Weights of a small GPT-style language model, trained from scratch on English Wikipedia.
Architecture: RMSNorm before each block, rotary positions, no biases in attention or MLP.
Training: a variant of Muon for these matrices, 5561 steps.
MLP neurons of a small language model. Each row is named by its layer, matrix (gate and up: input weights) and neuron, and shows model dimensions 0-127. Each number is 128 + 32 x the weight over its row's rms, rounded and kept within 0 to 255. Numbers have three digits each. A neuron's up and down rows have the sign that makes its largest values positive.
After each neuron's rows, "fires on" lists the tokens most often at its 100 highest values on Wikipedia text that the model never trained on. A number after a token or word is its count.

L3.gate117:055154161129114072125128162140123133092130114116153095153136147115146153090124128089138133083108166190154083150138131100137125129121202117128072123165119189096073078135139042167090169138145136083159136121134077109096138103069161147112128114117152080129094089189176040127091108168136121161159114108118095132172170161099184124149119110155124165149110098138126113134112115178170111164158
L3.up117:113071124203103068090096137143111171097150129139160101069062152115107149198137116131151084095090129104150122133137146144221152090100117170149130143110123163088100082177128093155134163112169113095162104096138104136187118141125131115130158139165156136125084160123166073104142151126208104137205071112124087111164174118144109166127147074095161135130170099137069137203148178127113112138153
fires on: "erg" 20, "i" 13, "g" 11, "in" 10, "ib" 6, "ung" 5

L6.gate161:113088115133077152090117087116165145108146094143143115148134101140122128052146183147103170144183121123001108145180148127146097106117104132133153130178104137208123141109063143093137121095191106118120182112175149124151144111143151161107091145158110093146146154121128170118117141067109129147163144171090117129075111138091175097051151135192132103097080111132057094170128097118139172128118
L6.up161:168112132130051101116109095092147142109197147131107089113133151131095083079090110214133104146149116174131150052115143107156110124163124144209130149081140087162168129110146170172129118102135125138141070111146128149141101131108114052152096176116123104107182177152139132107138119146135134114089124108143128166135156102122145134081119144125125189078132165146111118129156134106135090139210
fires on: "I" 11, "S" 10, "V" 8, "C" 8, "P" 8, "E" 6

L4.gate319:045135058153124104135111119092124104116150093181154147144088113105140087111075096142152132115128135098197119135096171143186123144146089130135137163128111134088119086114119116134136017072157143083110205154127115148115104087130094170194078077121107201110096133149160147165118147156145195087071162137105104136106197152137130174117094112154104102119118117143125105138146061108140164174130
L4.up319:130157068117097185158118193151127078060123132180163135196088098124088126159140122104141101075124087124155046076116101152106186143148146094212176130124093177097094117127096172109138071092088124122080072149131142178124137042161088199141110108147087122131125128097128115128121119141166139095075119122101115140084122111118068136154175133138071122139076112155100193135110147130093108142144
fires on: " +" 20, "el" 11, "ion" 7, "ment" 6, "ics" 6

L3.gate179:181103214131102137126114112083147182188116091153093156087157154150157142103127029169169104135176146163148105122115111076099152128172130107145152145127168094165093118105138110045134084131124118090136184128123114107088137124101131166155188163114147125121118131111112151075106070083162123156173154130152137107126163163121137134162118099110170099118072175105132079079074138144121108167135
L3.up179:208054167142113087139092127098204174144121081117099182093118156125171075165137077184139114138186186189139136101087124108052153119161154098129158127146139112159152119132180150108163081155152128081084138087111097141034108125091122139120097130090111151144120104079164156110104089159160107147150125148173100134142175132155117093112163087100118148134107165078127107127089144108074132158174
fires on: "ro" 36, "w" 14, "y" 10, "d" 8, "he" 6, "b" 6

L2.gate64:120112104062100166105100135126127137144179135175140142158127099120125144185155106114125101124092106100074112107088147154153108135117147154123187116167165127160159127082119125113112138125099067113121127162104152129092108179097070130080081101101158119063112151130108079115130115125117149119122085186117210134197165154056145118114139169125096165063171086101133080066117165077138106129144
L2.up64:091085096086118158094101100147112173131157123190126090140115128108175136131169180062118114124098129082120115135094160174108119112144139124135123133115098102192182080087131114127119089119190075110126154162097150153109122168155126157136118092066149178060128139136075078131116079105118195052130081094177149137125190123134224167117134136107119122101191162143178131081158164128130156115142
fires on: " member" 16, " Party" 8, " host" 8, " Count" 6, " Apps" 6, ".\n\n" 6

L6.gate447:131170087116090141147139116083192144071132144234125093120064150095104088098160098112144149137122122085140134142125143116149104122062113116125142095166129128120105127151131165040132103142142122060082118123059169140064148129138154123174135124176099126134049122126177152116110158162170140098107154164140144137138162145145107158109122118164119123186119146130076146112079124137122123110066
L6.up447:126105094062083161167155107057142158118121108168107113103070154133088089136113075094168142114116106079057105147112143116091126134079126146126171126110136137171103139144175239116154097070128097143015077142127145128145162085154136131131125102127065137137098142121144134122106092129146150058148157150105100126120127164101122203143100093132107126150093137146073130140107124087124099117125
fires on: " n" 21, "ric" 13, " s" 5, " dr" 4, " b" 4, " v" 4

L2.gate278:115082129122098193105105094124167132094176135142116143164105158145106108103142171154118096135134146167085127135176095106127141084122112165156170164179108139161081185144117144153051145136217163141152135077131149104099100092145178166102137106123094176082131176146132154054115124068137178139132177127140138160107132118119121071099219163135134155125117149112154104122158139100123114165122
L2.up278:153105109194122124088078069113188123141115174195146071122167158121133094098106175150128080186153105154065093129122132090146136155144107171119130158146148122188094127166129155103088126138179138121116163112168118154128122101130105131089153129100116170121145146176141164086158102078098189153154108117077091148178090164165138087119116149139116124195140138133198047181110097090115151134054
fires on: "D" 32, "H" 17, "E" 14, "T" 9, "Y" 7, "P" 6

L3.gate181:133117061069096120085108156124108130079079108112104062110108138102123096100180130152073140097132117148097105144161086134210116114143139147158112108064128132118169148123118133123132185104163112152156115194216156151140144153171128122125161133087075165103137145157117066208074118174149124095095146099101080135137141120149096116127040118168096050157139138107117185111137144191133153110187
L3.up181:099098132082133187096114133147076088123155109156141092084108108150161095121114137194151138118091144136147126149127100114114153176094087144120132147100161107171193126083151168137091164127111130163145152098159063171076137163104129145139136140140097120119103144086089077162141110149087136123120105079226171157115168066128134116091126116093140130165148113078118155173131100171129114097187
fires on: "um" 12, "ica" 10, "tern" 7, "ram" 7, "ts" 7, "ich" 7

L3.gate17:119159123116188144171131134167087157142041150147133117138138168091085074121164105180100173178089155191076106069117137149140144159130129112096195159178158164137134080138120092054153118113124181129088128149099085128146177103123134100070096143098172203149165094117164122117129118145082095169103123143162158148125085131110145185090147180118128150125157154127123133072134154040117155106158
L3.up17:068150188107200153122095068148165192164096140152174136115136106141073101190164123082161144147149144184146112098120099154183141132106097153125132160186176115137196110126097142127157116102078089147100147102087098145159120102103163134120102142140186180160181141064133129085163144148133147100122127131123148124158096129158169148178178138105106092185132162185119124117101175115115114140158
fires on: "ul" 23, " r" 10, "ar" 7, "re" 6, "ro" 6, "er" 4

L3.gate351:210104158130144118127160112165219134158113091109119071122121162154099181085132118103143129144156171163136123067162148122188133139143161144154171097128084101150161075121064157073150090106146131128111150150114136155136113107069150131084125180139134131135178114174138156092092141057120165170109092111111099108130071159123108103051168129127066180154131161085128100148081126089132092123145
L3.up351:116156140147096113125086148163137156163119094110152188132124151123146113188166132176185084108176088084106097146097127109096090156114085145090098133105111105136108097082099103042134092098095078072156106088052149197067111104143121132102074139139091140125108127149091077141057170125168135163135129129115085118123155183170112127162144041094138123139105137158155136170147091156123107194139
fires on: "d" 15, "y" 15, "x" 10, "z" 9, "ro" 8, "st" 8